{"n_layer": 8, "d_model": 512, "n_head": 4, "n_kv_head": 4, "head_dim": 128, "d_mlp": 1792, "vocab_size": 32000, "activation": "quick_gelu", "norm": "rmsnorm", "norm_place": "pre", "norm_eps": 1e-05, "positions": "rope", "rope_base": 10000.0, "rope_fraction": 1.0, "qk_norm": true, "attn_scale": 0.14, "bias": "all", "tie_embeddings": false, "parallel_block": true, "extras": ["capped logits"], "init": "orth", "init_std_qkv": 0.0174, "init_std_o": 0.0174, "init_std_up": 0.0174, "init_std_down": 0.0, "optimizer": "adam_variant", "lr": 0.00106, "lr_mult_qkv": 0.7, "beta1": 0.9, "beta2": 0.98, "lr_head": 0.00425, "warmup_steps": 496, "schedule": "wsd", "decay_fraction": 0.621, "decay_shape": "linear", "final_lr_fraction": 0.1, "batch_tokens": [65536, 131072, 262144], "seq_len": 1024, "doc_mask": false, "train_tokens": 604300000, "steps": 4814, "dataset": "wikipedia_en"}
MLP neurons of a small language model. Each row is named by its layer, matrix (up: input weights) and neuron, and shows model dimensions 144-271. Each number is 128 + 32 x the weight over its row's rms, rounded and kept within 0 to 255. Numbers have three digits each.
After each neuron's rows, "fires on" lists the tokens most often at its 100 highest values on Wikipedia text that the model never trained on.

L4.up527:137142150162153140106162141091113128068125126196156108114077130112174084058190172129120183135103123109107143134119149088099116055156127130171131174106156176161077107067101080144115129086151124185088140121107114115110155127143090091127117112099143130111137137107159217086133191117147124163176067112104112089189123177143099202068128096133143165176093185144114147090161182078174114131168
fires on: " |", "|", " to", "s", "'", "."

L4.up78:101131125088132122118148120147087135140105108195181082087085077176134071091153157105071156153141131109146136071191162167138106099147116077116149165125069156161121103093083115109138089099173127123063168169101120115125111117124152149101096118170121125091180117110104191169125081104077138110167076133126197088154116115148096157084120113196084132122164105083147155205155185122135080127095
fires on: "|", "-", " his", "s", ",", " the"

L4.up10:152070125155100122142164178149087179146159129189179093129112096126155178119227137075119109084140110111118142139162094158139074161127129123096157102065109155211146105120164116149104096099140145113083110108129138139109153137104151174161139181146136104168142137135107164102091135114108091128161166112097135139168130067167116137113079116111122114114117127129139140125115170146125178137097
fires on: " |", "---|---|---|---|", " left"

L4.up110:129165107084203138091198111097128122169088180137123125107073103164169140081220158139124144165129194080139131152109139119091067073134085142039087129173147073185159083162133131204151123145191161096092074152161152183081181146142158106116141157166128176101125142096129126105102138164111115154106085139117159083124152153078139150095080140161142147153121164088120107149101148133137114119197
fires on: " |", "-", " and", " re", " most", " 0;"

L4.up1136:180091153138130137149148099110150099117184159202121158110143104066122171147100085114115142146150126142154109144113134139134121103127138098056124118061144141108094113154125113136152136107155179136090183162136142166071148118085105075145096108165122109108170119132107118085158182109145187124108109082078077115135195105126149122133154132084124115115161121144092175110114123150123087127086
fires on: "-", "–"

L4.up999:194068112139106122105107147155139143099121150135108135110140101097077123095065115168118146156097144119177144100141133143147116186160143131084112101163131175141105071116175131166136118111193099104161133105093182136123143140131131160130118084104114184163131131145168118115139161187106121121127109107131194076181166156157140112100110120202086124072132076118113180112126136135174134126149
fires on: "born", ",", " in"

L4.up888:153103123136124111127150095143040140144108144120126151093130128150075101092129161154140133144151123142117167146196133108145078170138136131142141115142137114159102148151130046158148083088155140144050172132095159189188128101068116088116155125100136049070136144125137135100135163130129138109116125082147164100127152140132105181079176163132107161114105150098108111074191134117146145144114
fires on: ",", " |", " that", " to", "=", " by"

L4.up1685:159164109157105157157203146139095095181133128142087160029184121160095190111139102147195126111175156121082142110158147126086148127200122073116157168183115133187133129191129143116110163099180107120132115136119143156128084114101115165129152142102150140135136109146191090180121134141049120110100110044158148130143184156116135141081185131117132180130128108090112052143119079183138145159162
fires on: "-", " the", " same", " ", " following"

L4.up1506:123070082139148199124106104128072157123153179176188122108134144080139133095197107113098133120137134101118118115159149146106086116101163107135140140168110138117126119099108088149140144098141113115118073076137177140163069079148093095091142132054160080115085159099110137125109157083128105139096158145069134113138090112117142143100098124130162131131112094136125120121098194104126082123080
fires on: " a", " as", " considered", " an", " not"

L4.up1548:142146143114142133099122150137099113116079153132108102076129129087156080118169104148118149111147188130129167139137132165080092160151133144100141072193148108130115105180124119147150101131149125184074111173127134116180166137142092086092155056104130104097090160071089114123111132144066101144129060075117092171170129101142164161151108146085155118102094138086096095156104179138168098145162
fires on: "\n", " |", " to", "==", "An", " for"

L4.up1533:121111125169097144179190059084116133142124141157147120105156143085165182087163148125131166111130128086088142092130074121119119130114150118148089128107053113102130111169111090155171128118137164098129137100085168249147130146136099130096134095092132088123187157145080217097137173118141172115147107056120131141108109163140115107149132133144180172121140090098139148178016153085086085145092
fires on: " and", " &", " for", " with"

L4.up651:128113057107153128134130155176181118164133120087068175131080083168138093126128097123185122150203129111159166112122119173069083195148143120153183114140085084125105151162099131120135138114163155153080121109081174161185135117181113084126087106078107164052123086106137128124168177102118115162168210074146172159163110131174110187132136118091178145099085108135111120183102117120118140127126
fires on: ".", "\n", "==", "|"

L4.up276:141140120159132094217167132129136121097161126129091146115113101155092105060177132120092099167132114091177133166115164091065122136158153103115126150165120129096119139084144123118162177123098106089113081108096127138215121103142159145113140122097154147138072148146141139077147144177128141121122143122129137096124095148089116110186088094083104212082129125128102117189079158137141107123167
fires on: " (", " in", " a"

L4.up67:162154180125115110130197121106108085149149111140131150185147128112142014080210102182149166167112126111096213138136108138103086130134118161110094143133086167215104114127162129178191123133148118160116161144135099146104195106144146080146082093089148063095131142132101121098162175056083133124112142108128126112241140108115165132181113161059162128116143099143130101094158180129171109117136
fires on: " |", "'", " to", "==", " on", " and"

L4.up731:172148148084170214178102092192127095094175137123128164118133152070084135113134104098123147166101172087153177092096166130122117110131174145149065155114112091138108145113115117162100112084144142094109126150126116119139198104133110093136135117067103142117139110093099146139142177131143143165176108078118140173155093130128086160141173141102173142151164103101102147145116126102165163117196
fires on: ",", ";", " and", ")", "),", ");"

L4.up151:170145185129137124118158109092099135157103139150106139077126097145165170066136117159117198089117170105119140084129172115165156071137107064082118136101142167108133132118153132149144124110198188123134071180039139152156105059213157195160118130126126146119106155108150173117123098097131199144135077076091123151148138113171111091112124104164155165105126098049087118167112137139108108127121
fires on: "/", " that", "-", " which", "–"

L4.up214:096113130052148171168113086169148083174109116151166158113125086112147083108175105121139182177119135108103139114083100171080119104103127084144171137133102097052123137174116098128151076104144158090104140154103144153161159127103110142104118070100160113072153129164079131134124085150134074144101106140062113138166122118176138106132156145144136161133129132061134116144118120092158116101187
fires on: " the", "-", "|", " |", " ("

L4.up916:196060153149125152201139141143110131109178137119049122119143107170074111090171077127139097093181163047198139106176115147052077182190131089116066169122089116127101137181127135122131110051154125155117106160080121159149185149140136146085127089107114097087118153159112139146142226135110101108154125114167175158082161144105111148110146155163141138145142145137121115122082118173107120123188
fires on: " in", "|", " born", " on", "-"

L4.up977:129138111148113117112135153131150015097118118189152153124121109137191117127109127143139151167132226188174103112113148104106107141164180110114134133102130145177083112094173112130116161104115150133136162105097145113161120096171179168097097078146114166127124111131107146144089146116161019160183142136144100173098121134123108109089114132130073142125113121161115111138146129147091108141167
fires on: ",", " can", "-", " could"

L4.up813:138140105126168151151129139104105097110148181185101172147089112128132141088168106142083104119115150065088147158100104179104049099134153123064119186128069121158098140082151101129128152145137132181143069078163098117194098124131116103144206117114094077178108163099126177125125074154107181106160152104107122172071139164094143100076116077113116173100101125141137138160090168128153133183143
fires on: " a", "A", " A"

L4.up1752:136045183183123192108140075112069148175164096132162118081197138124118060096057101129155130131161182093174124117100087123140102103177161125136090191149118142125116144135115138156128120129134128163026142120145109161106113127133155115160116093113126115106154143126094175117198185135128222158156055094095069150088114091139191183120082120152143146069100077142129183148055139127160116132113
fires on: "-", " The", ":", "–", " It"

L4.up913:075118132147107136133141103149141037125230147148135162118079076082198089093141127130059178064144132141142168142085169175101111099152150115128133128132066110070134127176138113184137153112116138184103120113123178135091121106101099136117098082102101134127128109104125142119110160040096112176185074135110104184146121114129147198152092134124117150110106145129110130131202126129178155145148
fires on: ",", " and", " including", " include", "-", " as"

L4.up1694:157126119129137127138147169164088085140123112168180113137151061142173092151146079123137135135165114067116124146129119121143105138165127146145090218072104182172107132152144085170149143123170137123084148187167171082166157125126125158163148141090093085119171175105170119173086138137070180123122113102157189134130091098093141145110153157075058092139090097118140146094124184120165113080095
fires on: "|", " a", " |", " Mar", " to"

L4.up1035:182112101134137111133175085165109146145141125129125122092113107147139141072134152164105165099100177112098128122141096105127118145145118118145169204091099133171117169105090125150168113062157146185088098087145127106086140133137132123191113150110106172085173165059129193091145126112111166096118087095121146173115160116112113172083142081116058145140182170048092083189099090071117142200136
fires on: " |", "|", " the", "===", "=="

L4.up1691:120121131121144130150117152182136153065139132146179102142119082074125103134094120160106147081161094137074147135104134157092145129176057149144139204139125148099128131154133114116159187121161112139111172139152135113129135129095132120104111124137109119088137140138195182133132139108106145137163126072178121159109143120122143142128216127107157150144112157166095148161128112130175131078165
fires on: " |", ":", "-", "|"

L4.up1281:190128119105135097107153098165156094157145113106059140183136120111081127105179141094112114124149151122163145099120082102123096125165129124085163094156106086163078107102137137101111140124193157139078139087121217110218139144155133098094144074098099119139111135105099114160163105126121101141097096075169124142107129061176129078161131176074153156098123083126043122167160188145108145069125
fires on: "\n", " ==", " \"", " (#8", " www", "=="

L4.up638:195098105149149185118137101184133120160150129141054160105161123127090080071117137159166118143154163099152126151129117130077066183197116124149098139102060101128123117153137168112089089136161101134158141112107167196144142115120126090091154116078108133064144111116125103115117133163114107155130084111137195129167160111140178130101164169058086175109109159155103109174141095102122177161162
fires on: " on", " 10", " following", " same", " 1"

L4.up1285:201074080171130125150106138164133140144129153147101102122153046131101098136183140131081081135091144115182093100112106196148089119147150045055082143106127149130073106110138127133075065109146136121108135140163205148155171157132138131110111125107166111105157154107148147120127170131059168166158167134124188132156179127116101112116099154106108150120157088138107188177145139107122142059156
fires on: " in", " on", " at", " as"

L4.up942:150114124118044137174136146140101095114107129137092192111121089114174146131109139169161176103134085115174117115147098114131128141114180130161068092182102068126091178145125082115141142122130122135105155086117124141124133113163148092116167115142143102113136157105100153126247122171109160162104138110121157102121062157112148147173098159172111196072118134132113142153090125140072123119110
fires on: " and", " with", ",", " that", " she", "ing"

L4.up1041:135141155089116130152172095144071107119121105142146136171111093145134119095140135133157236183119163105085185168112120147099114172130149092117134137095127110094147121121130097142130125179146155133119158146155120121169148113143111092192158113037100156085185172158075110123168156070075230120171053112151155154177156092150113131108150074154135155122097101070133129124133142084083165070107
fires on: " 1", "'", " place", " Two"

L4.up1590:164094140130108121080097133131158185124125125223117149136148120093098143109170120101139138129076145100083145105133169133112145092094076111123136117132136123066040112191135101123160114095162124137097149118137153216132091138137117126135114103113127134097088103112124146118188120107134089138125097069096093137139189137177165082097155117053118136152102054067126172154119129141122127161143
fires on: " |", "/", "-", "–", " °", "–19"

L4.up1655:093094111094146140163096127146127083105137150134148116104066126139110116137096105127176192165099132100113158133102195099067133132148172083134103125087152150106116169139095110140080106101144144121110104084146107147143134069143137086105167084113120132056086150135100114167165094136160086113191082113111137190191187129098154127090165154129100132085132140127127166150175130083178131096162
fires on: ",", " and", "\n", ";", " |"

L4.up1401:158086092121134141095127165165144137114186121112142140125113113119169133073160112074132148151109172123148187129159091183097118138147104091110091156098102123142112132075108154150097162136143160172112148110145176087162166107143111114092189162088160102135114153118138192175129161186128171150117125056179146138144095168074140150082143110133158136079116081125133128148096180070140097113104
fires on: " a"

L4.up415:156144134158152139117143134143144122121174136157088128071157117090061120145152125109154126083219136061105094121134154141036164141172146145064108138156107142097146115148144150166124016118154118141127128110147156170133174113185130137175112114141076087139117183113147153116130118126123181123113153097110167134166116099093173138124141150133160109138168125127041151083107100116186082099155
fires on: " for", " on", " of", " order", " in"

L4.up785:110089145110098039154155034166105199166120085225121109139103073154084107145142142125162167127141164122142157168164171097158134130128110097107110167144051174126059098141131096163123155135134184108098124181092123150190108082122139087162102157117115151074131137129151113090133132110085134180179131140151091112152158079155155189090127085101123149118145121111128049123105130086157107186114
fires on: "-", "s", "'", "/", "\n"

L4.up944:176079132117126076134094112149114145164120151182162142051104167105129200091179150149164170154188134148159118158111066141096107123172159150078156113132108079102103114117095143128171154136118179152094124126099162093089136101112152157118189155186139066142155175121108117123117135153118163153118130103122173131174123058086160146173097159127117136113120149164136124167165107062064117122102
fires on: " and", " is", ",", "-", " or", " was"

L4.up211:152121139160120105120128156086127156166140142152160110153115121061161109106144130135095172102089057098177099142173116116131147127113126086136090105132142148149119120104137135107131117042140111137075111079113142143144132087098125141083115157129155120074120192095130168091104135131066117151083119143108097102153164109157113116122096110182136105109130137103112108142089180094186116031184
fires on: " |", " first", " and", " third", ":", " second"

L4.up1386:197111063134144131170120094147130088144118140152045108106115117168186126036151111130105115156143143110144151153122104107107145113152188070150172140129120136090121165163133145110104174108130128138120116089108103121167154147127148130136144130141160106133144043115098169154118139141168136159107114085125127114096134098145125161072081086129084151124161150111084172164152136155093101211167
fires on: " M", " T", " B", " K", "b"